Weights of a small GPT-style language model, trained from scratch on English Wikipedia.
Size: 15 layers, MLP 1216 SwiGLU, 32.3M parameters.
Architecture: RMSNorm before each block, no biases in attention or MLP, untied embeddings.
Training: a variant of Adam for these matrices, 671M tokens, 4675 steps.
MLP neurons of a small language model. Each row is named by its layer, matrix (gate and up: input weights) and neuron, and shows model dimensions 32-159. Each number is 500 + 50 x the weight over its row's rms, rounded and kept within 0 to 999. Numbers have three digits each. A neuron's up and down rows have the sign that makes its largest values positive.
After each neuron's rows, "fires on" lists the tokens most often at its 100 highest values on Wikipedia text that the model never trained on. A number after a token or word is its count.

L6.gate1148:450356506439567490473534438474487489517512462451513406478463507525428491461550408562573431473527525494522523395553492546581481523459549533354417460521503467594466509504437490498493435394531475520427534498458498446436586513524486523474422409510553484511373562612471556513495425488571456525560437514475508491491544572559487383528555558492447443550557487513453473518521553527485573440444
L6.up1148:452428402436482468464585631544573454619455403456464501504500530529567477486434515590505491538581517580531447507547557469459493451564485541438553469561447443522418500416531473575456537555552483531414481479493549493561515530551526420472412620442486484518442576498452523545492446482502407495476472485445533529566454512568552440599433581468554492525499536506507442498505464526499565541445
fires on: "id" 18, "d" 14, "n" 11, "m" 10, "ph" 8, "l" 6

L4.gate1028:503499483489492565476503546477512509502510529484547513438437481535538516502399482560500541478515632450521589542475471440394441459615462531537433586517458574597519523476453467430444555475536497422598484438449538452443526453383507438436503462526470457601582587471450464483556493544453558627555556480603497438428554483514493487527469511535592461562492470457572441551457454536545426549559
L4.up1028:510517511480437530465458459491587528497554557492541543493500484520552507464476405465457530521536557564523476439509512472396488467593493551478394507656485612560479511482498486476467587515587552456543500470441482473518499517447454442457533510484468456535561534443421420469467536555393536496491610488519519502530504570489464474469417482444482434449559485533583441417513458519532444597609
fires on: " We" 18, " we" 14, " Wh" 8, "h" 6, "ing" 6

L6.gate118:539571541578618519505587491519590532451498497483459520438578420504562518500500519444499514459551512533446476515449517529566482490525477395531466556471445458470569494671383490414467554534493402496559465488565456504568526404609416524492509424567496468544469522500505554415526552418505514503454501519578525475448544497512471491483530528522573518526490477440574459377626470568525450451387
L6.up118:526537524514527538473607472574545445564458522483525476489421435560485558543505498535576513436533446543541410474475565450469469496495491549495415361504412573491534469479466557465540477517564429573437484403534506438593509518463466435582522503481451505480581453432487523385462532535395552460489526512444476448400484445559579368456524419529488512560499453500543486516438477547468415400497
fires on: " head" 21, "ad" 17, "ordin" 5, " ac" 5, "ens" 4, " hon" 4

L6.gate674:566448445482382581403463473516565502561423536571465473399461486500425494457529450442514490467465535521473465509496477520538364457484477564514560504374471521442434520530490533507459395533555530534464491423442452618442542544474478458484507533485459488454473488582472520462516429471565475520436490535534437549441424470425508426508509475511421484544556447483432481548434556589522522464528
L6.up674:491565496498547491484512504513515584475550512479523448561491581535507460467497475443586552546514457469497536538481392468471487436485543494541405466578452575494483480517482428489456454488498412405517438437555460525599520406472500427410530549497521516600536525501493470477572593601434555523517575455563484451480453461539406517468503541504469477605448468568600539423538521526527445554437
fires on: "l" 17, "L" 17, "N" 11, "il" 10, "is" 8

L4.gate316:459459499582558521539439496552456603547440540566464516458451474483536489608472541529457466449559521546401421494530552433555565477473484469367493522438514438380532486464540534506555509505387461475545424563483440530512513560483516595572431439469472580482516536520542488465508583444507485492453429515447473471465617543436479465611559501565450490371548508461449480505498551494412535476412
L4.up316:458520579431520464514532514580483480512571620579484495478417436530539488509383473578495482497377544513464481544495473483464503431427447599518444486488496482536526453448538446451492470525530563551484393524536515537410449604495481500557411490574630514475544569412522464497588587417439647496543462496578471502496475464477492412414473513490489590470557487391581521481472472544558503536482
fires on: "ast" 16, "art" 14, "ist" 9, "od" 6, "itor" 6, "ator" 6

L9.gate1074:411501444548544535402492474531523512492603491502508474479429500497517556520502583491490501448455433543626596538576434486526418429483423521499523449419563491492530485507425457518604501518492502437462481557400434513419621538430419451433512476483448469547481551649429516514520575436522494511606570481566407463393538489536499502453441493513502579500431490474512493494467572558499498410496
L9.up1074:595592537541478543544469554562460609395473508474506542454585493536559470549478462509499479434512441534484570529531445528538455508613421543546596471486570437484418494574358404497492461421434483480543392537468442505467538493532502430374495500526481578467504484472570494593456522434425536518479464518503512477520556389452504441454482541552510535462567466503526474428467587481465529462558
fires on: "b" 22, "c" 8, "ol" 7, "enn" 5, "k" 5, "sk" 5

L4.gate38:492486560448576525521465494462501460475531470466482520497526489557441528441567550472543547540469438604549535506531544613494437507472510561462528418448419492511532441476522473527451475441555472519532597496425485439438492449555473549453576500390434436547450494553550587497479457522486517520477544552417504559508499503551506518508510527429541488565520463484486518466450467529513450502393
L4.up38:504524544532600526498503420463532466548556522475538520526551542443476509522475451460444484450518480411467503499511483436594433402501454451594489590524566463437517494561500420464571471543475486602599526572439602539626471414514467481498434548574506451465471571490479410575595523423462547492574489469643564559465503494475547651515420497536543492494550569427455503521547483594418540556455
fires on: "z" 31, "st" 10, "m" 9, "y" 5, "-" 5

L6.gate694:496599451578511553450514488567560562429476496442550483456494421497541479437460564456376555438485510398474489482536459504466426553442471444587578496458427587488497452538449461484516520579518516543480517419612480570521496482595461516508474503511604496466541542512516607469530450440564560582509529504536491477440556466535515552528468474511531480480527587478484421459540464569568498446565
L6.up694:654481468575589555492509604459491585443465446423526477497511469441506468529476526431513503533496476406476487456492431494479482421536499554527542445483475530486488484462510442617597527532460582570469349543500493454517544529496427468577515501488474551513570500456397464529433494526435498386506528449451540486514474434497450507539579392514457435506514476521489449513387476493411499480545
fires on: " con" 55, " organ" 19, " ass" 10, " of" 6, "gan" 4

L8.gate609:561504508434482571507508474532486579529433484452432585401452483524528508569398511410515455490600600554447509518510555458530443474499490535494521531548496473473492588423471488441414468448458559426474500460428497436515465530542505538555532425564558538479569501453484530597508456414526477473485449545530377507539467449488530622433543493573488485429468586486495457526501524467578507547549
L8.up609:480456436502573563489508503442583571472477561472509490476521467604478508514477492583433470455547402541434496602434597436543443504541434458456502509477529548549426505593515443456496646562515472492541525474480480477489515470376565466376545439550522495477539545462582509418476504561530493474491547508525512548515505504547495503548395490482509425481430515437629563438426569512432456403565
fires on: " y" 36, " Y" 33, " 198" 10, "b" 8, "Y" 6

L12.gate383:430485548485458586529484414552465543446480395580446508430437530466524521527495490563492387587508502434412555563502534509489392603450523569490500446453477507450501481479497572488482544454460524596526453447533589464497394558536564446550510518558636544465515480444479564506427510518599466460486522493470500474516529398491488467466543504493479491535503539501543539439410493454429548507515
L12.up383:490503508445512551621570523585513562486469445506559431474513515486415574485517469455508483490463561485494497632485614535454487525445461499511577608558461475406484541426533524495480555441507601393532438509471487502554435443467489511521526485485497443494451447479493471369607532471431410465438496477490505556645516548556562471386543608508575454414515451524497576511449512565525543539473
fires on: " w" 19, "-" 15, " ent" 6, "itz" 4, " W" 4, "w" 4

L8.gate417:520504553464516484490470466496557437525421520542518465443481547480541570517457539494534531558574471563505476398513541434426481569388533522571426583592460530539385608512469502487504461523437626415467581591496530520587515501454546525456530502510435449550450529504496513539548456498495421559489528484519485564552475493524446564510478436500471445570516505448447506533469385475412415543538
L8.up417:625538479540549533518468433542538549509585474550504478497500528567452358527435486480518500554488512501427530492503472510492548502488479481459417420477560477444484519476423490445501512588520567428428576555484567466458441527510491435550556437413516471503543563546372588530526526620579541497403480514478519400512464559539552518443557413496402475590426388442498485586502496473507422401469
fires on: "," 47, " and" 10, "ly" 7, " or" 5, "l" 5

L4.gate286:521541584461621531485535472444549513523580460548541379483512593508495521466429581548512507540494477508518524608548530523542429458458495536560513497504565518540519406562526482466513477485420491547485505544527465596428477492491492488522473532443436489471416521519454561520455518415442604495545506511523520516501518537583508510390516435430498477435456439349452557499456496521500560548452
L4.up286:543544514511430543495406517429440505531539475483526558480457563425532504573419489524444497513577414459605565504551582436486452454394465606624520405560491443421447546523401467362513494475501500491451501473553526571492459507508542473474446508533472522463561554510482432461489546450448626526545477554571473501462520542487504578461558540590469392537425429416447442558432543463564525491563
fires on: "\n" 47, "-" 35, "|" 18

L4.gate1041:466451476423594488439459460524540511486564500542551410488522460573494539504497563428472512516552512532516518466448529528493554462508465437506530522466524517504504510512490465395484446477506559497554462483460484490418512476549490589450566486600493515547505513511469485480581463572503585511426516466443462528545439515544572512554380533574573497551518486461415485500476526504404478443623
L4.up1041:514516510494586551410413421533568475559456456506552491460610493569442476523467437454496502541591487500478488437503500499565413568492462397495589560434569571422430525372304492451497505466496555482433566557417515515569495464535557456532485515511547448551386480541501560554441551640492511487356462441487486437478463441558537474490422472595555412453489407462444492465512440441431439501492
fires on: "ed" 23, "A" 12, "O" 10, "ted" 8, "ague" 5, "y" 4

L9.gate285:405599541480528555449474477458625535572541493603505509484523428485474565565435489495363500594573532460480472590521503459414529534553591511494571565494441491514504432521437559506530441511513550496518455448541629576445502534459586498527470565576525491506526565582573531440609470490604488591522453482539526417464572510472523503427511423520565376524554517559438419563467493496471493510512
L9.up285:481513470537536380499498474460545459495538460550572547585454456558425500527481438473452524543485554528460524499528530436423625559586557586520515471582410482539541530474497584514587594490553502350587540561473532464523443496512560607485456505500618453482488621506522506477472599503493434568469489426530438445576535554385455487544513520552509476507483485519475495427663463504596515562546
fires on: " w" 55, "w" 22, " ent" 6, "W" 6, "angu" 5

L12.gate1177:504431449554452651498447584438507488555492596445403483438525456471499503561474454434488512515472538493524411509386514482465493483549433557517618601556456396497509399507470457451425564473417491379519482476465539515489582449450542477547490433484459560500484497596522535519440496600566441491474473554534415559506522481463430402468529480544540557459453518444513419544449536460584447459439
L12.up1177:535464462512486446566450553411586518480529488558521488508461442534426433557497482444448565507537511503517579588567547415434514481515538509479505478439485427453461502439371535449548530547493509539540529505482523473470569532480523380446531438546536608583432613496554519524439511504560550638500479520544532445534622514434409476487540537545554465536567424429473431473501424504523498547474
fires on: "-" 17, " St" 8, "w" 7, " w" 7, " st" 6, "st" 6

L4.gate256:558558469561330430556487491505536497487456432482581518499474472466482515548485419452482444530494582527491466492467412520491456606520575618558502486476498419526550468506506556518489562483481462496490477523514541482500533488499537520428491561530516473457531472525514542427501522481433509558482477581500438492487514510410524567397567562482518475445500491542514540520547499467496525482556
L4.up256:470461445453423525551502525544503463596562644521504441518459428436574405551530511565548483508484563549583522519509541583518537542540527560462539533562462463478597478576538477540473503495555484504465483520496554528411481476515539515484452448447485486526474543476456457501562541533513438523463448507518510485470460506402515503494596534555443455471369452507415496487554494478607455436607
fires on: " back" 21, " ent" 18, " off" 14, " short" 13, " out" 9, " due" 7

L12.gate330:523541488510525510550451465485505581505538447506483511487472481562564470534569543419554472583407534507566599472470472502493526471513479516538524542407432534506516504494495451485550434582488479571452464516520588506367543455522392489466417454493496465480424555556511512484629479464442467520458524456486536525507468566495475469525551453516487393424420539450518542529507431503435490422404
L12.up330:527540562543567492433418426506446501496444480437502479515486488486434455523557537458543560516497457493581534497540452468501507556460415554488454451479451501537637515566521412448506417579539471434401384553417460439533499484505423536477550414543547472382487558474419573528492449403485428460499560513451473531525509584653450534433559532592490506543511500531533570592524484480464481568493
fires on: "," 32, " was" 18, "d" 7, " in" 7, " is" 6, " as" 5

L6.gate284:486418496432534511469471455436495511383475452595465508443427433512509529500480510538434580461525499479536550576588525513589447524516613499522589437392451543497417519533560532392435446517403525527467472507510486492434575537435517486453447512515496530570549545493624464428455505440540515522433499562386556511499514413526514426427558495537489461462609476426440500579476459484427543367539
L6.up284:451450539500468472548423439474580520412580505527512488524531485486473532480512455536488591425533479548567434522515553533501481505483596569467511426515429540532604545544437499502477489477512494403457430596509509380500512580429540442453520533574455488570528460487542461473496586446572503419472482495503489439488436453576543447431485613441415517473540460528518608463469551504547491554484
fires on: "l" 14, "il" 8, "us" 8, "ell" 8, "m" 8, "ig" 6

L6.gate158:508442438481478452528546460443440503531482489524504439524418517560484524520553506417512531535509506470409496479438497563486512419378508520523519455479529591553482511500508579567592447503462427449458449441541535572490635543489511541545502490430542401540443510391466473554483456535537541503466380494459500511554541482520456512445582491486510549523539428522525450567499506462448414521489
L6.up158:525451501403568505478475532455466491585379499525541506494575504547530430501558517512557560458471534472504534522516533489510413457543485641437534469594445506525486507530511493499452470477590441539431586466452466523533473496503452473541351464413464502508563555508531425535431514512608481549560488521437515602533555524495599443566511405547545495523513493493427521489480530449524455465608
fires on: "ol" 23, "i" 13, "ording" 8, "n" 7, "ing" 5, "d" 5

L4.gate737:457514539489498589397507489526551533552484566420474529512546446485492630422507567519494461515553398525469515457480502468514560558458386529561506512555545477443499563470408521459428548504488523460531467581423470560440468543501486516435549552440442450491500514523408533505534467497480479530564550505525519486552481409495419536477481458576482463547368576446518472538401452492456494533517
L4.up737:462468490531494527513508405423458468562498514565481425458465489472534503465518532549459484587463536515431525504437392472570471556512606479430466545418470524475521413524535402493544462487573497572414476517496543559486409608429542487578522494498509506426524410460570544524521522556502487484471557459466543475542552506526528556452417527405474568489537498524484494522559620470499531509530
fires on: " and" 62, " was" 14, " are" 7, " were" 6

L8.gate798:434466490468440586506454518497368534495562509557588531434470481407490575433515581481477527440624466555573477412523512436539516558383470446440501481504491457480600512507499558490526529444518570548591539383464500490427504583505500486510526436504480464565441435544431535520505419542454514581491424536461447577572452526497587448530481505532473430426538484488423482570448500489532467506573
L8.up798:484404528540450445454525542574511470472489544482542495566468476508597490470424465591428483645489470501475529516413541426518530451548447481648550463477480471508476520546488396476507498550514435524531497396509574542557570561483509552533505516510513556538492442491570527490465479445434615490488493466531462522514624520474447481534490538435471500578471374319440499579520403533519481478530
fires on: "s" 26, " IS" 10, "ries" 8, "B" 7, "ov" 6, "ies" 5

L9.gate1123:455549490525534491475500488446616454525540521565594447507466459538515483439465539538547472413537474471500596484544499550538470620451497472590597511413530586474503495547445448480452453506537485446467493508491478524492553525461397568435559507517471501474479528520462516442578462494461504510466597498522481478483587463481502481516493458474541590480496537433428566510498590552502502468490
L9.up1123:497529544487536495393391447438585542526481545486493551504492476520507383488514474559590473432554461437545558430533422470478521487458484539573413448485544505523506640487490474480494491467530491498380486651564456492508454512517467446483570517533483440462416527459495536515517493535529535470553582531472477482564555494586454527447503470487507594573427442546555447420533514580510534525392
fires on: " not" 17, "ud" 14, " was" 12, " is" 10, "d" 7

L9.gate997:467487542625535488501597585489511439487488519556505525494492473524556489529469539450441486451513455457474466514479516505524454461465475389417483614431512543514493470524436558551469500468418486598523563485518457518541517524516460436476405439589530476476480405519433551408544511498513503565377510474467487477409543513559493393534432389459468443522574546489459470404512468429516495511453
L9.up997:467525462507503443491482479524544528521584487519447436552525419444502501486600437493467393589572484456499461533620526488386522440568468532482549510538518496508530491563572507526507491458448536483455404545503551463545523492503516607413564549456558548453467472535510511561532485528501482542571528481544528431529475539425437557514574522426497380450440607542443515559577428464423498498503
fires on: "'s" 20, " the" 10, "op" 8, " Pop" 8, " its" 6, "j" 6

L8.gate523:501480550472486527491498556573489502425498438441511513503420536496417588380425599364501440494504488584509493434356516590466569485455442473468496430471412549564436477632485523558518501521491446422550489550490501578443522575446412489595498545532519512521555537505593573525417505506557512518544391454480450456446521503469513436438435453439468470528486499449470610555406615465446489436515
L8.up523:477493563373555480498446510559605519499614554450461444501487581465511454394494505494504439559451465482541566529617551546427454475449586420526621499503449637508434518491583483455545509580618479455484465479576540559524506476570467429444476511581575466506529530542570509631546369478523490521622546463411502566490541430476607502493459486492502637493516508606558456479418453585416540490518
fires on: "un" 15, " fun" 11, "ite" 10, "thlet" 8, " sol" 7

L4.gate782:486457553466552454492445443553581477410474471464487530567509536449484482500483491461553452620445461497513552506454521433534494347403500567567510578469495440519499476416552541502473551545481490567478428454542552551524537571474516472503448484538509519456404457461544513563483548498533534441588511432477472412487520497510504505522546442399486496490499471474539586570538504544427509513413
L4.up782:505520445497467444550556516565503428531600605469481466561509559563535421512434595526501524549490575524514454494454572424521498438413542372560451559448505575506437509489506474450597511478560465548497520502579430509490600500407561506485555478618557531496472538436509441481571565570496577498467529473469442393512554512449516399545506545488486601478540528494512510440534429581503572496535
fires on: "er" 16, "al" 15, "ur" 10, "ed" 6, "or" 6, "ator" 5

L9.gate1106:545462401410528522555594528416455461448492430424500527431466398461516542551445551465367567448581523514431542503467426485428457511502506544435439549508411581413500534563423416470517386529451487473495498474503420453482536491516504446499630443537589499520551493471599450455459494517493460486558440431482470485473429452580529532448504424508460521476513445525376468457570499480497530490541
L9.up1106:484523527422439485512492487533429508402418432497407476477511443470567496550543492491461453549545571461552586536419412587492462540505520510417517514541488498545451461480455376458437486577437481496547461485506513449527474522533463527564478483536562537422451494516498459494477376494495465487536502432512480522527483410513605532504457428581490502497513505541426498509550519445529480471500
fires on: " J" 39, "a" 35, "i" 7, "tern" 5

L3.gate606:478490365569499469529551474466500500529466475572530548513442449542482533575447572547490531424467566489429561536427465453450464439451445513520511516366486532562469504524516563458468421522445472580504464486463475564580451459454464516439491574428395481487511529494463486523465577380483508475559447526463482549473588487524508485532512488535487470481520556513547423421497551553488505482459
L3.up606:427472448493525501440531562520566516553517512505453486495481520576607438484476475457441584404482591611517490464461473549488531395511593439526471522497518600536407499517519536491406577395490454486502532618570472556484562604529503516401486536540447590514593520508500488571542500400519436569460518499536442533529496557443484514622505487578482481516424466508552538466455510429463522470533
fires on: "an" 31, "e" 12, "eph" 8, "r" 8, "I" 4, "h" 4

L6.gate1056:437543488558478498527546535548610494508514492577500500434530491540446515491419490536493432410545531518421487589481437523534428480526527467527495547464555521522417523442518504444455546535436398569445482501482422481479523437515529494439416457494496491526517549545481542536472513472616485599485482471573475485415549506500439509523618554550442505478519508554516517547452552449538550505429
L6.up1056:535508513567533513413511531525519414391451515555547581446429582576400378434494479576567426438537466512426485471489512546518519531511544559515451479463489515534511468471509451508418563488497562508496556466467484515437417509541528361418578540429564472507427545432536578429497569491564519474550495539564555419531483473515504584473536506426460500550472576495516488368582501544586478445552
fires on: " |" 49, "ill" 11, "ull" 4, "." 4, "ich" 4

L8.gate319:512492528454520500531500475487530535606515496499532446515535472448578519448560577506534554644481597543517488475466534456505550543566516436596561495496562432466512513541492536509546397517563512452448484515494564499483586487523393457488566370523531540492469609581487540425545433462439546633601434510488450566577533404488470488506405539486480508517498516586472463532488436530480545504468
L8.up319:527515463495437488435452475477633621480474537583534439477487578532488563534518408514544568419523522491509475537466460473539489428452570567570480473373464462465573486452481499453498438480503493431562645496511476520611608524467488525538458423500420553506445484428562511467491546508468502524570459535563552551491569476633415533552519485487545546585463411457569451549460543517533506464466
fires on: " on" 41, "ic" 10, "ib" 8, "id" 7, "an" 4

L12.gate241:457507501497485539556598536504436520447587617476537410466419537445495472511474491525462438506606565465474509574608445508459452471447516473531552613492495392521486503564522474481537477501513412482519398454527505480514444496527481437449556580619533541569581457440454548524557449462452593557564471505579496567446527446516452577498495527500589589545411492404429430567401494502491519467613
L12.up241:461470471499542504473508541493548519430586475409353565512513435520507489476591620465419564556529426409417422429500556482476506470506410473463488450515482459456483432501524615466521457544458544465534536525507512559537408529463389554440539567560492465445559500504479443469519570460489544497428606498460467518508503520528463519496514456476489462503506506384526517437517506518480491501525
fires on: " com" 14, " ad" 12, "el" 7, " k" 7, "ik" 6, " serv" 6

L9.gate319:469481510517604558456502521488533607546462399478498546483500617415542449606617496346486485439576543443511508506612525409469453477528594592571526520456462486537573378525432581513526526488465550430635489558502445472506494536469593500491453551479493546585510492464564430483498509511504472583472450542577455520446480484532475512558552523494584571546459600481454516490525507491434428411481
L9.up319:473495446542437469513456448451536579551415470477544449463496525604478539557547501453509456451447483476479539479514544513469461450546524505507504544537569563531480434483511427486506567544553565501445584509595488500538463422550601499505381566460514465526522414526564443447507516459483478461525540569478514554549498553508500547494503494490473494507494571459527375433431447507492495537558
fires on: " the" 33, " this" 16, " his" 7, "'s" 7

L3.gate244:498484501525474572479506559393449463425525539549484543478469558500460490539527568511556437517500474434483476521524496506484478500523530588477515427456562510594507425468565463494454510454394546462467407494522539580440483527525541438488457505506475587419447542467520499482448516464438528494554483523560485451516532501473519611579512480442574488520574554478414505411501508472480518457477
L3.up244:510490508485455508462542491462438460520527455440495496478468544448536492590467552499496468470570464417446476423495556458453524494510510516512479481494469507468533448556453507457511485411419414512502417509470487601432493520475484441472426361505466542411498541577554568465525516468441583452589405532501450487447534459525394551562484459522500406468524499474452414460539541550489490515417
fires on: "\n" 100

L12.gate99:501519516487567558468485570526529516540515407485500534463545457545603590538453537480458581523543561563461493499508345538503431449435497474453490424446518480490578470420529578524469534453392528531596537528388616458409606531414486469616509503555432501584468515502575504593497513496484568558534388569541529528464468463492505494560620494516495495486444518446457421517496481450499488419536
L12.up99:545559459532469482395605559457635493563527507582476523530579529541491576513511512535487539583535504465527503539484490514602496496416484448529463495436451400483541519462464553436534505384425441494546446496518508506481504491333488547485443516541454519565573577531476532564462581533427558574477508491424538441492493440448468405579446454487492526551557547527425489593539446512439460449531
fires on: " gr" 37, " Gr" 23, " Br" 17, "r" 10

L9.gate755:570581497572433477462563598555451503488467587493476526478505479448472464423490525588578472426455497499424514530464574557463476440363547480485464477503406532459352495642460484489485432504516404460562507437581483567501566559568521500447481519575507492633601506527508499507541450460637446538523470515491432562439552444477434547576461509445535495519463576508478469463345496417492430477437
L9.up755:553491502571525488533475567450457524455490491470456552569563501531458476485471504498520490472591564499448498455524521468528558529481540528405492414473599521469496516442590437436556469492541515490523479585429427501470524561521524567482429518476524541525530510514498447512506449531565502494513558506550371501457506641498537490472502559503522522471548533449444407438572545540419526575444
fires on: " rem" 22, "am" 14, "th" 6, "m" 6, "em" 5

L12.gate240:546474604516482549430454475484520571467520539443512471419471447474475511442493442493418525564525496431540589451534495471514473501481576426531487559499526551582493466494452478463505554556546511492584399428493564502385509514422479428368466473487473448567583568447549487490572560491449576483454517553461498390493569564554373532492514579462479382453418639485557465514500524471487449514485
L12.up240:515539602533449475454549417567562512551503498512513522471543500536566525420497481518579452462530408436494521456519567561495496501335468494438472490563508523533509444464466526541450498560517388581511509502473449491465476432518455463521446501516487401454486607516581494453477514526514497479529557527458532515535453449472505546541510468377442507491462603559530446387470557542556524488516
fires on: " s" 37, " We" 8, ":" 7, "I" 6, "h" 4, "\n" 4

L3.gate206:574515563557460571525520531371499525521508514487462495504566588517406543493497476434468551606497541576511496496576515504571488506457458443497477581469497532560475491442508448454488450464462516447432635449432457493526606570487562536469549486518370520460545519492492443469459498479479365427449527525500412457489547501557528578485509545482484542505490502492421483542484460491438588516585
L3.up206:536519545506500513382494422428424564529455396543559499489477479494470507422456524451448420534513482549438585441476460539367424569454476465451476485427558592433493482525463537506486493527451486475410487467524460474524513569512530553531502564414465364505538385559460439509549436521479607458475572548530510520488456494522532527457393438460540449436503408491560467437541526454463549460389
fires on: "," 24, " and" 21, "e" 8, "\n" 8, "N" 5, "f" 5

L12.gate893:518559450523486559507482455558626542475619615584523558459501476548477400563458573526510483580548547505491566595532504468492442564542564563419548603552479434477493572511526512444507573522457612497431429487574530539463437525455548412529510484518503498514561585523562565546481509474477506469515440466508489475514478500474576479484559468502533448355528548491511539402505466460527468496497
L12.up893:495487449499512500555498535527513550496528519432471417514562487582472506579504487502548489457549498513534549510514508477527513550554584581547462522572484500447455522498410561441618559500503513461474409545467571543523508400440574584426481481477508478455421463493549554464485532477533565548566459480508551458492464500552522533491550518551480487454481563507529528437483491605501508427446
fires on: " w" 36, " W" 9, "w" 5, "pec" 5

L3.gate1066:562446485436529523475507517547470584520544546535505480490506470540453464438568468476561467518514608504474503508560362522560492488564525421459515495452516487547497417427499421371518447481505458514533449449448548495465611565442453500478447507460529550506588557537563451482433536465461479492441546528542474395449580473496481541426497451541495485532582478444553543485461507535495574444505
L3.up1066:651521600453423581471505465420506551414511456485328523509514535425446484576485433523580436552511474427534574563524512486493401470673424571510486421488497474450501575481501477470495487489556489511520529524479528485552473434599489488432538385538594499508486545484559473444586413466515473495482483558547625503493421457498518498543483542496525473473478428474499514481429554568522560494482
fires on: "b" 42, "n" 17, "ic" 8, "sk" 6, "w" 6, "v" 4

L8.gate1186:474524501436452602547574457466544483463458453463589515455512482414529517537484528447417626553590524471418472447391527450494462492483486422519421534515480546468541488549503585474578420602502529525549506461496470620502547494408462379498493489473466463476549386510590418519470495551482468515451469542489511580443538464590605606439495484477483509591507491414407361517538548442510549487520
L8.up1186:560406469489457566517568564523509377497496547488449567489518438463426486648481510536430503517501520380526418477534427509528472418507495592445524534498465536525487470536487454470472467483535518474451517489575458492500514424495569341453532436550498441558537502466490490612437471484455472461532551487505428564524562511569515494420530432525387474468437510512398493483457513523504481454447
fires on: "le" 17, "er" 16, "a" 11, "o" 11, "i" 7, "ä" 6

L4.gate465:569429541510467488473437515455512468550501504469510518488557559553424512456500415445560497455542487532550559457527450528484542384486488466574524551520589381485617470533506497466578542399496485620514519346496525545448471492572553526448501408482492593437424511493545506556566506494530567469551469485486420507473432559433453449532508459568458458560556563535470522470489531627586595559578
L4.up465:593522498537589515515464534492512469535535469443505447498463659522474532526581485519474477457495506517541505499514531414528478391422446567525519603526494491518443399406537484464553615507541529501505501491560484540531566520476566461498525547512506517510447506511463406510456515531545532522383504480563533480510611531515537499435508519484566554559518401477470512543663420587555478463534
fires on: "or" 29, " ro" 16, "ind" 11, "ed" 10, "ie" 4

L6.gate1045:542484545494461564466496494529590496474460426468543394400541484500610480461520488482402525449500550500548538538533467527533380477509533534428507561522508578554519508518461522446438502563446443473509493332442474475468596481449450465453505486500527495509528543463589486451554469472394513601600512551578442556405488413523500553521551512463517474493457576465557460485450458576512505467567
L6.up1045:550463586533494486444512450570597510498478441486557495504512433586582522428489465440499431463498532626522459526567550534560505460469541574480472506536538577535511564497540484491437560500568500358504534452511504471446448504477494448501576508518424490523522520421636570419464503519454454531466573546538518604540498505475407509533497442462465460410421463510514532430550504538590517499552
fires on: " I" 32, "I" 23, " We" 14, " we" 6, "ou" 5, " You" 4

L6.gate1054:532527583489622520488454541440441575503561439479486553491442517575525491471586482398500469491554547430516525537560459532485467395464599432475500513458537535483538406442463511538486513513441516480566539489562520492430542538504552417466464531445388478451506470543494401474531431527459496501491520521527485565418578492496505499463533373551536395462462485556394417543435472467525439487553
L6.up1054:544464514516500421562466524503465508523522327500499501557488559542505477550597496458522511578579463437495489445569388579573485481536567490420438474413528480511514507508601504524544475497449496490515500486468521462483528446504448506484574506523511487482455441504484480458646587563443496464433451501483473514446570543540533435492468503444500479513497438584505452539566438490464469451525
fires on: "a" 17, "land" 9, "am" 7, "ain" 7, "is" 7, "and" 4

L8.gate1005:513551535511521543431471510551487454586508524456479473520551553507485427592500495534612564477543484438466468572448524489485493393478501475474469494493555500457528468615497525489489369524505526462553436560448527555492568510592552459479498537406481508540568507570494480479545498381531502496492468534494468563529472480449466594642547432531510460519403609535418526438520443484515431436496
L8.up1005:577546480538447509521499539475483502428474469422457489515576543497492457441434642436507503442512455455479507491559581409481487422444464514530504585537520603513420492510556438552429416644509477591494509513491535458546539453498520472487498540458512479514526568475546408397464487459504495484502645538430521623487520550522466552565466408447576394518427547481565542532464395511448546539544
fires on: " pl" 23, "iv" 14, "pl" 8, " the" 8, " his" 8, "R" 7

L12.gate910:510475515595537527514550437482597542552426473519480483443538473568514506536569582432475456492590499494514464473469474567429513503488519567535396487516483489520459600519443623513497426483554515519395392513458466492487544433551553589481445552503420441483492551511509482570508513527590509600438547502497475563552634444545544559487503424539458476621571501383580539432362505532417419442462
L12.up910:507607488515470512457594559588445468514484538571553578577527505592338459465561471576590524495559507514481472620479521488611442546448544440535501458453521550487516403521491506476523490528486485517525504530522497492523456432461443469414492488428580530496515552525477499572541569474527438571511541564576624460539467462494464509607587501448526576497627556512538503479608589510537469555511
fires on: "." 23, "|" 15, " |" 8, "-" 6, " •" 4, " (" 4

L9.gate311:472567554546557527472590557498545439552521417560436541485577439555482514471504553520443561503483606514549545549476545581381483582560553499405504595517463519428552484553461419474463454497506510537500524510552434647535431477491498544513589562496425455475518531500502490505513558428529432463387528517607417473476563482563500511564427463530623522548524475452480519472418517542545483468519
L9.up311:542510543458540541450498484621557510480501516508531557458463498478488521506511483449465470475457475506452464453421538456462427477571440568479592440485439462378550456499386431486501583504529524416397522532625525473457462462573502524539447443512390454545519544565468446516478530448438398484527487509542494539468448512549481561437433400548516559424567544478560519650423555574471435484542
fires on: " head" 19, " ac" 19, " Ty" 13, " ty" 9, " |" 6